Weights of a small GPT-style language model, trained from scratch on English Wikipedia.
Size: 16 layers, width 384, 6 heads of 64, MLP 1920 tanh GELU, vocabulary 9418, 40.3M parameters.
Architecture: rotary positions, no biases in attention or MLP, untied embeddings.
Training: a variant of Adam for these matrices, 358M tokens, 5457 steps.
MLP neurons of a small language model. Each row is named by its layer, matrix (down: output weights) and neuron, and shows model dimensions 256-351. Each number is 500 + 25 x the weight over its row's rms, rounded and kept within 0 to 999. Numbers have three digits each.
A block is one neuron, or neurons of one layer that tend to fire together. After each block is what it responds to, as a language model described it from the Wikipedia text at the highest values.

L3.down48:547521524520464500500499521419536494486483553454433498494452510515525517466493509481507521492506504489514467507515484511500495515485523474483494487475506468476513531489431522511581503495492536493495489502512489505541489528526530477506523453482501495506483514522521520487501519492508500489
L3.down980:576500476494469517492486513501512501480497501501501502483467502497438487483491505533517492531511505489474553456518490489498487503493462490531511506446491476477490484507490525482562504480509507514549501498487444503501490511546497498505503469520490504522471498562522480514520484481510480517
L3.down1197:500511545496465503500501511559534497520479499429491504482482497490454454497531504486479514498491503509520528482548450501512479439484498460500492498482466522543494500501503522440550510512508508505484501503524521502501499545456518508510504477483516516506530484521503496505521513488505446487
L3.down1681:511475486520521516502511496471542511512514494500518500472444516504488528494520489517492518532489487508526540510539531551514475485490531490506477523499516521503492490471547505475513490485526472506477476475494541491494524493567470501463504433526514492536543506466476498524501466502522502495
L3.down1720:493485531524452494493509498470520509471473480436519482469470494510482504513489493482506515504525506477526460497557442431493500446485500472522484499516500456511498565479514505491492497493505462507509480509495499515507489498491530504503501475487503484535521493548529486481489541456498497491
L3.down1835:420534490537471481488487495446567511514491526511502500463515499507555516500530505469514501480498503478506433560498453487486504477491496478483502501518493514520499502475485506476499497509491456488453509496527531504535492464526486512501513503468485502497505515452550495467504549504496509492
L3.down1845:493497566475525525495488477408466503522497498429502516539481490505445503502499532489523478477530504506505476496531478480495463525497529495512492503489473519514502479487485516531548503506459468493504514511508521497516486535541503511516509528489495503503511501513561502505513518458508498507
L3.down1918:494561515463531488492486513582511507460463529470450493480508478488494494514516495455507505503477495493530545481492542449501499448491515507498484493534497532513515493498521499488590499507518474522446488472479500511491513509462508478492517533492492496510474517475505509509520521487485503503
Responds to: Word-initial "dec" piece

L10.down131:533504482519544515559493516487478528504510433466501433476522552452514499479447528516459531523470512449496489502517502518498492500489508537494484539537511546544522490483534495538501489509527552474484505428519522510508496485533516511525523493488500527509486503494513503502455505485479528456
L10.down407:490474501485509512510440502535505496496495455472511445505504539480521521460492469540507499511497502476506494466480512493463483463442528482489471526503505531485521480534516505480481482511495540478491503503494479460522500481497499489518514518488503509519488485497519547493455479502524511482
L10.down416:529508481493498516513489518464518455489493480519500452498488511486460529432521474522495524503515506477528464533514491494484495507466457488504478525496477541509471470541474469469506467491495494468504528525465493503565479494548550497491517503482521468464472522475534536459475491508471484481
L10.down571:511538490465493534519489484550495522483471526500499444502529543516495494478484524549529457442517536508491458510474504500506500496528538502483495519526497504490457484508510495536513500511453487496515511473506520474522501499516476485495539509490500496516480509519471515461455508485499496486
L10.down1003:487508478536502513498548474496488539516513488535458451519521470517477503494514484478511465500506495496479495455490455501489531475493494471494504512549466485502486512524496497485514458509536509475530502524501502467516487498479494498514514518499495515483514509485505527498475525519504493517
L10.down1408:492497479493515521547443505537494541524460452470499436494518602511499507491505447518475497528520537484484481516472533505490456496463497501504488544510523531452524481531477508517465462494495530467494528483479466483539468512539486460487533507472458504514505521474530535469483486528497498459
L10.down1473:447525502495512510524501449469433548466521508463484543497518527488483536485493489487484525486567529495497534515479479490505486498508478474514532528462529521490532485511501477559555452490496509470540485491493477493527521497497532502505480493516494535513490540470495518467467477465508548506
L10.down1758:509525517480504524474451521552521520541501496477499469493461498490490476520509496498446498471520526505498492523510516499476511508496537538478482506571508531444465503506495499506513451488501521486504508488529516498543464487549506457523558548500499498514506539518522519499447516491495515482
Responds to: Pre-verb slot predictor

L4.down10:499502499507520500508467495509513523461461482498498527513499532461483455495521503481516460479522506515501531540511497527472479503451503502519525478493528472505545464493491533526512496478511503494477537515511523487508516501511482535465447587490486521539491520527485466499470473497508481492
Responds to: Seats and word endings

L3.down169:492525496509498484536506515515500511452526482522478485499516486480485525497473508483468497500500498486487492555450434487499497475503511523471501512551489521505498497512459523514482494489509516488496467518499526498490495531536483483536511512496518512516526497446524501498518480488503540494
L3.down392:452507492490514500477502492569515513508508531435469513494469505472471410515545473499505508475495503493482564551490546516499511499497447465534499495510451550515510538532490489447494488505478527500450508505522540506500480511444479482459498595505469516490549513536459509498495481542483566470
L3.down442:515494493467502482494505503582550500491457486525491497504512497486571477512518498448504501514520498499453500542498562428516519534509522499537491504519517487477500514499545524495503518497489462503545478491486540482501526512467504498483490551502492493493483510537498506484496500495500522511
L3.down488:431531438472489514511498503595500512452482502486466479488515506500384544506503500500487506499483489488482456513489499527496494501512468484533499492495486475517516483504536499516523496503515527485516496490521494489516498464509508479487498582472483510506482501556421504482508481516494507492
L3.down680:407476495462483491536494505601509504438512514463474503496474520493503461510528504462518466470503519486452495484510438409485495490508479495493495505537479489534497525507487514486459508481486483526532539495489437500489522507550526491522490538469500496521509513465539498472522529537496554459
L3.down1155:481484469494519501514494507512450507487517488449409504511487503494524436500485488496501488494503492501482556482468507516500511476502491509537495483531492528523488497493507512465488494508505520509511496501539566503504527509587521485445487555465501490492464492563521477488512458494498529480
L3.down1192:506505457489503491492503512523493503493449491505496478473515499502605501510482495481465458494476494478507505456427486455525460483478557509518486504530511516506505547487522504499511495472478520515529501535498489496489532539509486494488499501521485508488483488502520495501513487496486490528
L3.down1240:488475471506485463534524516494466507469532485492477482568479481494439540502514494532496481528499495516515528502464516441507499472504491532575511496486478501499506508521462504537469501493513512489522477505507510500517497505478491495472500413500514488497519493505536512507501479469492512473
Responds to: Work and similar nouns

L3.down542:527460513492464519491486512548517492481493533504490520510544480500416479506508501462509492535509514508530530538530531513502501542486469487546515506492474498542511491504481485511531500493522532514476501530496507504499513481514524503488499481483496487484515490552503506483512507534506474528
L3.down1232:521522499481512519538510494525481506523464478489531488478469499477528512511518498485488481516500490505512522549475414491508515529488564586487492491505490512515488512514473525497514493483526469490483466478495503501487523527506523486487515499464532505488517506521534512478506531508484535510
L3.down1460:554501495497484465512503506520470491563500486523518505511509536518513496494510507526493502497496503469502451501490531532500478506481520501498505499500476513496511526545466531497532495483483494506532558498519551490502475483543462494465510507457494504531474506429506517486496480543509536481
L3.down1644:470520431480490497515482498500530491504507504525501496507493517466536488517488487499499478491470497487524461529500523555488493602512441485472488494551482524476508507492507509533496500508437463516533501486551540490483532490408516497447490505512491499492491489504495509500484468524501516499
L3.down1788:484539452500481501517484498482537509553534511470564514467544496496501506494515517496489487499502498489507478466528486545506489574514531484492497504551484473502498486497460501503471501506462439510497493472479519498479526501528512501430502504514489480482509487452509491479485470489496518475
L3.down1841:534461484447503472551532499503500511544517479483494547531499506485385518492495512500505479493497505483501498458468472461512506484483493509495507494527477530541496511536505537497548486511466502512453511533513504498522522511493497484504488569479496475499505514462472510497496490559504497510
L3.down1848:496481533515468505494487513497534498510501495483544498461519515501439545505501514473502515486482506498512501490513530465512503562508461472522505492486482529519506462544465513495482517503479462504484541476478513498536494510444515487483505419473513524497495503525544489488494481483505479504
L3.down1875:478507493492515497500507493474513497512526519472513512472490501506472529502509501487510527465463519500556504472520452470480483512493522516534496504509506472476518481534441502502501502490475465496457513505520475508491517501486479500453519437446509501509499495461517501492525507541518577510
Responds to: Compound and name starts

L4.down215:491496475526512526501473490451512500489501509504492492510474527492471499502514507451506464505509518460481540536507495461478473506477508544505515504518502478502474484493503549487532486540468529485511484501523517524534516485473546502466478520514491514498482536497486456541441505529467451525
Responds to: Mixed name pieces and connectives

L10.down126:528525497505519477496494498537493497505531511517505501470488510496491545519504486521480482506489490485510527459513476497517443528478475508459520496468515452532502507477494502554491529485506479457466497510509494521504536524521533469509508508467491472514526545495487487542484471533514498520
L10.down878:520493519440502521473477504527506474486513491516487535472486522515506485500511530526535530487516527525499508521465510455578512465500506527509460546500508458560524487504507494505512468500457502437494504469545517550456481544491523499486494458463499516481519495487465479556489525538517467537
L10.down1007:497446507494498481491508476523518506535508528491516500480440529476499542426518515506465545531557536479536516499505487544515510535516508518477497492545502464471520499493471458541533508518481520499504454484513510470511509467504469496509522529498514500498494473546542507509457507514508483496
L10.down1021:499509515470477499510531528542546508498515514462500538510499532530490495491508468496489497555528536517497506513474512468532475513493483504473550475496509478463524481509493473476512442453455506524498507466511496480479476501491508517501448533499476493544514480483524461508523485510489469469
L10.down1558:483457501440491504530465495489479463532503482491547521495494491448448478520491504482503480479486462504522472495516491539464517471464479507520489503533527500486526468549467475532536497541530515478532501494488503516498500474516565541529416483533495505500518505521491479480490512514513452516
L10.down1614:483490464486490497482534502509516480491514510463530485503503461447464478499553558499496491489517501507499540503532517515521530507494495534531503465538490519481468469523522477467510527558464520482516487509512498524499563498489523521517476511524524471496499493524524513496472469564517531471
L10.down1828:499466528498523516506443514545509467456491442493477476508558490506468506492476486496500445510497507509498517466508510465492502488518488494505518502499525517472520520500556499503510462533487535480498494486516477475498533520480505499499492526504526498495474509519476479496514512534484523496
L10.down1836:504517505486518504471502533489517548469499477486510498511454503453516483507488532515488525535539491510484523532466512514482511550477482517497477491539520498546484478504467490495502545511477516516508480481484492484467515544566489495487496510485520493467542531491498495470557492533508502509
Responds to: Word-start fragments after delimiters

L4.down1288:541496491488519500541458521521515496497517514502454480500469497514460503517491517480486502470492495412467529501525502546503545500475516497498492462504502445501522469484478502515530503517499516497476493470510524524506517447500493521499446542493431564503539539511471469528477465519489483481
Responds to: Wikitable cell contents

L10.down830:550471490473503516507503514525524473504489496456493523526549451519510533489446491520456500514522529465526495518499448492508486511529509515478509542505514508556504494501460548474504508496481496477502516497499485521510498491496513504504493486467506453504466521513507518531476493521508498508
L10.down868:487513541520508532479489492491525518505511511488495518498508512500501523504495475492500528512499511527469475515481500518522497530502511530467489553510491494504537501508496485468483475507505524442483467495496499489489501521421494506475531478542482522509475525515490538515495502490482499507
L10.down1155:516481485513529480495527509492498488462487474499463476493544509514491479495514487489492479518528495545463484530452488487455499499521530475574489557502528519484450502495483495499531493428485476511489487496519483487501545476493479460551498508489536520481460459495461523483485495497537505473
L10.down1387:535501494498511538450510561503507502496527479499477525518514490545549504508500512515493490441513535442483508479487503483509503535523541526522448524523525456500516453449487499531519487510468500508527558472491527502514458489498497494481488489501496481472511465488517550459508541484486503519
L10.down1480:516510527500521472496496504516478484537543454447483539545501483506505497509462485511476527467528527516511470472489512490513466464546487526515532472501520493525505503468519498492502473469458496535484519474463512485485511486510510518487510483524498491491521505516481471505501482541477487513
L10.down1492:489527492513529486475492463531447447484508514512488528451544486511502502488477493542482528516490531472521497479519502540485490489505559484474510509491489493530485468488489529480480465559478554525497505545526503438474463519490512507484506470487519528505502510550507541516515472454523522498
L10.down1526:507490528505512532523477529502484509497446471520516523506485478496469538495504500478517519446501540463496486492505470471499450515495510500490513503481511467524518510487475465481471541496487493480475557522503529520517480471478541524474525509482546521484470476502511501546487497482466520550
L10.down1647:514487485485494516488496501495531496508485509510508449497482505518491537474521461549465489460484489515528498497494483521525501513499481499479492525439552501515492479486485487476470498496499500465485517468528505498524490506480537451495482526494512495478476480490508528515512560478444494491
Responds to: Thousands-separator commas

L4.down115:487500479474498547542536529502524525516467473493561493505491480510478498470550515506511455502535498514517499512493497473476504499480496506499478465518536492484459498494527578518525508502512500502514507507460469510517528478508518516471544550494542502491490538507465481490525468520496498514
Responds to: Word-ending fragments and table pipes

L3.down829:492492487500571500467530495562419489502482489458533506491461500496469483502505519513511482527503501515506454464494516450500504486491548496532494491497504525499494546558498507510492507493523503511434490491501445507488498476477494524503509573492500516491540505545520506539487515501489524520
L3.down1190:478469488487506492483503499600496490463484495469528501420500488499457528508499513446499502521513499488490468495509458512517498574517490489526495505480497506476506516482481493498431513501480465500500539504471507489510532511504521495527497414512521499520532518595529486505492503488491491502
L3.down1542:561500484479536486508502498518407483475486479513481486506455500472502486528500515516488525534503493495488467514489499470506483574497535497508497509472520510517495519509550504471499511490484512510488562497484476504483491500490517509473511541490508490521505514532517513498504476517490615485
L3.down1578:498530468499523507473499500472537505486472519540468524445491494500454485506487485513483536495469486497480480504560542494492495526500521531493489489505488528496499512503444504506490505497543438485485507500459540506485514530432509519529510490477473520492481533592461507485495539481500534495
L3.down1639:499558512444482504485484482415482507483493488539544502541499494530509532510489489516502490467490500494541500472486454519507502532501526446578501479463483428466516522488529506477541496475474451503524497492477546497499518452546497502466521513476471500511492497526516505502487480492514572498
L3.down1764:453498486545537479504504489561503523499544514530480519508480500507539472495492501573508469495502493498510505513457562473513487489517493477514495496534481518509500501475555515489502509506471445500508501509461482499504494496502508504496503435498495524495510518567485516502501524479485556474
L3.down1829:489480534506509496519501493423497496485475474475462513529505520464558507489510489525493480502505503494525505500486547437508492527491519492483505497459481507533497454485531500538529504497476504493485524516495504503512517509420503500477496534521491489513509489496510502472494510488495504493
L3.down1852:525492504493506498514487484481491498507481500501499481532526497499480511532503496499495522520500498500512519463501422538485489534499518517531505509514508483497495479492529527498469498500491506523491522497497549484487498497421521510422503552480524471507464505470512492476499496498501538471
Responds to: Restrictive "only" and comparatives

L10.down471:537485519484482535501487508490483450477483565548466480458519492539460445485492462505509531512475522560487513500517493499512509576541485500468537512513505450480534515468505522524481533489502538545442474518503476471493482509490524496514486559525527503519506512485464523486506494470507461511
L10.down662:492511510500502448538541440491426476470547486530486496508528548511465486454513487509484513478529464494517490521529486505512502516524478479460492486494486514496512506488504515511467532530481477516516511549500528543521547484501581491514484482454439487496524493497543507529520455474533502485
L10.down1140:505527507525594480489452509478481519499535484509475485542477534510496521479523505501515465515503481486548507518555496484491516473479478511482512483518496490536533510520538506455499488513500517536547528484489470551511516510511501510493503531505506485534512505512483513506504508467508483474
L10.down1374:538514458511477538484510517490470522501535475520485534506483496505473489464462516502536514477540468470480519527514517474505523511518509457533482477511490534456470528492464532522512506477479475509533518496473486494505530553493486496477517547549528529516511533473511471518463492487528528456
L10.down1477:480548526509509506492533493465502469456514561485467489507474459471500452524497514533540499496498538499509499519472541519535490491511459527512529533474508500507506504501497475466484496510516522509516461512549490454456513544477481499516544513505473531517484466489481484495506479502481479465
L10.down1531:505489525533505499486492506503516507487512510507528547509493519490515458464506522477498501511498491534520495553484538472512491471544480546524482501527512496547518522473524496459483497517494518519520536476527522549498424504466482485502492478561543479509492503510451498513498472454468485508
L10.down1548:479477524528518496459519489510488453541502490505542542534434470525446493491462508503515478511496476486491463465505528500441529468475484498539482466500532511510507477525506466512508516511488504496495533511501494543498470528469497452490479485498521528495508465510469494498526442491519475526
L10.down1611:536484511518470473502520491462519477471493515504520520511486481517501487510501484441529569555489504503461493478552472501531482479470499502470506513500519516532484526501548520525492480504477533547548563516453468507505509539502531496467506501512507550504511526492483518478570496475464508515
Responds to: Passive verbs and name fragments

L3.down426:502463521506482477509510507539447481480520495608492486480475470471526492488502497554527511503513516497525553490518547479512499499506491441483506477523519487495494514552546504511520504490506532514481494496498504494497528500559503493537497584537488488498486521517504517504502523530492501480
L3.down431:449481512477486487490516493380493497482490487574480500513522495490471503515512512497499518489489516489478507418512498423488481541482547485496478504476478520532504519489474508505479492496487492491490527492505530517506496518446504508476525500479502520479500490467495501526506528535520537516
L3.down770:525461512473500524496493501412521474465506492508434496536465487510491495516501492517481516491502511511478525465530515525506494570481514482487474477510475532485496477450515492519470500503521484497490451523502474480512475460466523510479514457476514490479500507457514505512506492506508508504
L3.down1121:502432426477449507508509489339512502498455501531517513514502495513529477505501491541508525490493514494476503479502427524503482514506554502504483504510479488506502508479474502510533496493507497497537491502462525507500504490481526495540511397497521498496512500483505505506493500518508487511
L3.down1174:513467517463479488493484489441558489506494498590534489550512514486559508476489495518521526517494506487480514491543412501512511574510499483515484497504488487506497509481490517524552502490472462503514488514452474504504513457528477495510514376482533482510462506513477507501493469524516481498
L3.down1512:487421466500448489493485504465505501541507507475523498499558499490391531489486514536499505483494489485503485500518424496505476487471492473488500490509483546530498542507494502504446485503495527485440515508501484502512499520485528514489517553473511512488508495477518494512515545493507536533
L3.down1594:488469506487466510497496508437497486492483532477442494510442500512494445511496484495501511496493511503556496522531525487503484518489485490490493490487487508517508534499500507466531496499527515510480506504494552494519504491468526462486514475531509510526519495576501506500501507510503462520
L3.down1909:528469501500466532492485502452524501432489499506486518569477485477496502491534490506496473522483505501484539471523543444498484545504519420488499490493488520486491527467511500498465513512472490510516466508467512493502502464450508529514515475503521508486486498514522501514488496516487495502
Responds to: -ology word endings

L4.down1344:478453470518488529517507523512489543499507471488502486509492517517491495476487516476484461492541499456504513545475525481453489505447478535516480489489543501550487470513488585462529477517508523495491525517499499503520508484482495546506528484500472491498505478455494526504479431492477477506
Responds to: Word and number continuations

L4.down1792:470521444555428495487466508533534528519522510517495510482468469493528480499494468534469493530482482494491461509508493542488476475502508483540510519517503500493491535472492513493476491525504500494527464598517513499488503520494483487451496537512493511465483497450514465473471487506506481484
Responds to: Word-final suffix pieces

L10.down749:466505476495522445538507484448517482455488475496489522518500505497494474516513519484516506498502506520534471540463470488514546484510506521532467463474544476503484445517522505494540499481483508482537477537510452554506494467484505505472511504486536439486455478481486473471484524552483505530
L10.down808:497528520519518514452503523523516544511480485508499506494499518548511498533543464462530481524467551512510487480495469478554445485458508418481486459498507518484518501494506520513497510516489501505520473504469514474524554439518533519482508525502495485528546449482520465518532436475479532498
L10.down1378:465457513520503456513472506534491497462506503519509506483504532500506496563527496521503527479510465513475469492510486535514467544513492538502470517511503505510533500461511489478491504499499469534509483500515520443496510451495480453494507507500507516486509520451525511503533509441486512477
L10.down1618:467453502507478516520512471507511438529464513551543490477469469483487499512508513470550492515465451533525480500529501501487465543526461489511473509520521473484543501518499485495519512499500549507535474517491521509481521451521543463474488487575516483524534528496487513497504433491518491529
L10.down1798:513518501515492552474516481471538502523532490545531494480531499496546470511514500553462524480470494481538497485539500460525483493524504495519492513470491473496515472503523532485498507483524528465539509523485504518461484498462509521469464495526515495483506448484487502501542481525447511464
L10.down1815:498500506516499526524473533483507524521487574509544527501484457527469487539524513463486505524496509487481514526467538491473475464516530476529509497455510494505476514532503500508496546524490499518491543501501491555497485489531516546481466505476505500471512498494519505562463501479523507509
L10.down1848:501505516519532479488454477473524480501515463509507508489485510544501512519531512517508489534493511463542470476493499522490504489509483509480457503457490501531522498476524482455539484473454512527528467542512495493515526490525512539480470504542504531504452493522514485473470480491472505513
L10.down1899:485455470512529479503483531474521501487487503494477533536502493520530483475507512514493452554507533466492494518522476490476490473444488522527476504510514514506473514509505476443503504498503519483536481546492494496504568500523537508488509491513519457514435460466501481521500498491456514503
Responds to: Stats table numeric cells

L10.down661:485509436529478512499509505503498456525496575512475528480496477488500500528483519502520511490498470463487483523454461536516525497543495524528511491518504524446452515463473482495505514473463491521477519530512481476502482505525486470510517519494500483502518513490499546528506510460498480481
L10.down784:531499492489486528511526487523498482517531468516532494488525536506472486491497527492498468472532475460515531500482489499493534465484515495480515478472523554503519468462473481502541481506535483485444524501530488478526495501463451522514515465444486517545500462493525505455491493506523492533
L10.down1108:521477496504524463519484519489426485481546476490529513473494529504506475505492546490501470556507503483526498517506510494528459497498508523524457486519469497513501483490559525481531483485498479479548477533516489535494544490517493530488452503470499429494543549511480508488501512500477516464
L10.down1604:511515514464491470493471481511492467519520476493496501471519466507549526529505546501466482475489489491512506513501518518527513495458537510461473521471460474505501477502490498520496492486499470489528480530509524476501476533519496476479487512467476502449546530539528486512510518522474495488
L10.down1635:488515518498517457477508473468525512478498526470457458442496492523511502534476486500487509485496513511509479512478513472465517486452504520510477506460522495524533562506512511490496460483547505448489526559530487502518470520485470507466466489453529536483467520501515478502514511511525486524
L10.down1650:499509484489495526505549516493512510526487544516507489480468500479498503530481515504475507521473495499489524533497506512520504471537477506506471474505499491499525483486475534471514550480510502477487518469545466549494484524521484524531500488499513435521471505533480485461534525463486484526
L10.down1692:514512494500493489493493468482546496487524532520493503504472502512521501521495539509475444487535461488446469519486479468502472511541492512461462478496498509471531525441483449515485498481529514509502534514459507471477529493525507493496527504537499517499514514479486474519502493494460496525
L10.down1737:507530473472516463525466511504476491501491494509514485483465491488533535496510517524502480500520513478489512496449459531476527476517527517501475475491491496537470491451483496471492542465526509470493516491445527454512520517483532476509486496510502538538491520490514553472495417453430549533
Responds to: Link after a name

L3.down51:493463509458504492531495503409497507493442530448505507507543498516534483511514510498517490479502494506496532429523437551494492469504503530537499489521500496473503511512465499504477499494478488513510448516531492494515495497522486500497504401491510505507491504582472497479506510506518577475
L3.down52:476480472502475481512491500384510504500471504535557495439431509500521498504530491472503525458495509490504495463499474531489496527498526473508483510483464499523502526498499495466534492502516504487535487528501494495509494473480514494468511476479501520500553497576465502503499503479512549497
L3.down259:524468486529557500504506513484496513495474509546549517486488510491572547504501493460486521480497487503514486516492420516522484499503541437491495518519502546515506527491499518520523495486466508515508537516501468501531514487497519495512497412527513494491499504524502497489499451456493544480
L3.down468:545514511465505526517488498403515483473476516502531505496501512500588510493477491443502510496497503502524520464494540476496503506518520528509490512534502461502492506476491493508574502491528467504503488480478476516494507499485505496489497412500521514487495507528462495500511476463518449496
L3.down491:543495503483476514496513508511510493470464526565459480443467503487454517518527482487499489494494494517497519515506571524487476481502528506537489492458485521470520506475517489504490506498498500500497510503468530488497501508468488522511511466508479502517524541606463501517500537512483518484
L3.down612:497471488461479484528532493502521507478533478553536483490476484485524491498462487496507524468506511496547513523486553528502505447509507512482479506479450520568494511490526482504493494492476510506474499524504561520494498482445534503511491399464502498512516516498494510525524501495501534488
L3.down1316:533529524511490509495490492493502487510518488524536505503476504509546536496517495513495519506504487507514452527511467475518478474480506548508506496442501548497488526495504484490491498505520474511502464506534509500524485499434517499489510514536492491503502508523475493482507490496492484490
L3.down1824:554452526494485497514511513548459494453492517454533482507485516525536491499510513495520510484485503492529500444494433516502505529507490485446478500497492485519491509452496506505530525500484512490553496498519520505497536511534504506481509327501515506511512520464546493476516519510511540500
Responds to: Word-final "elling" piece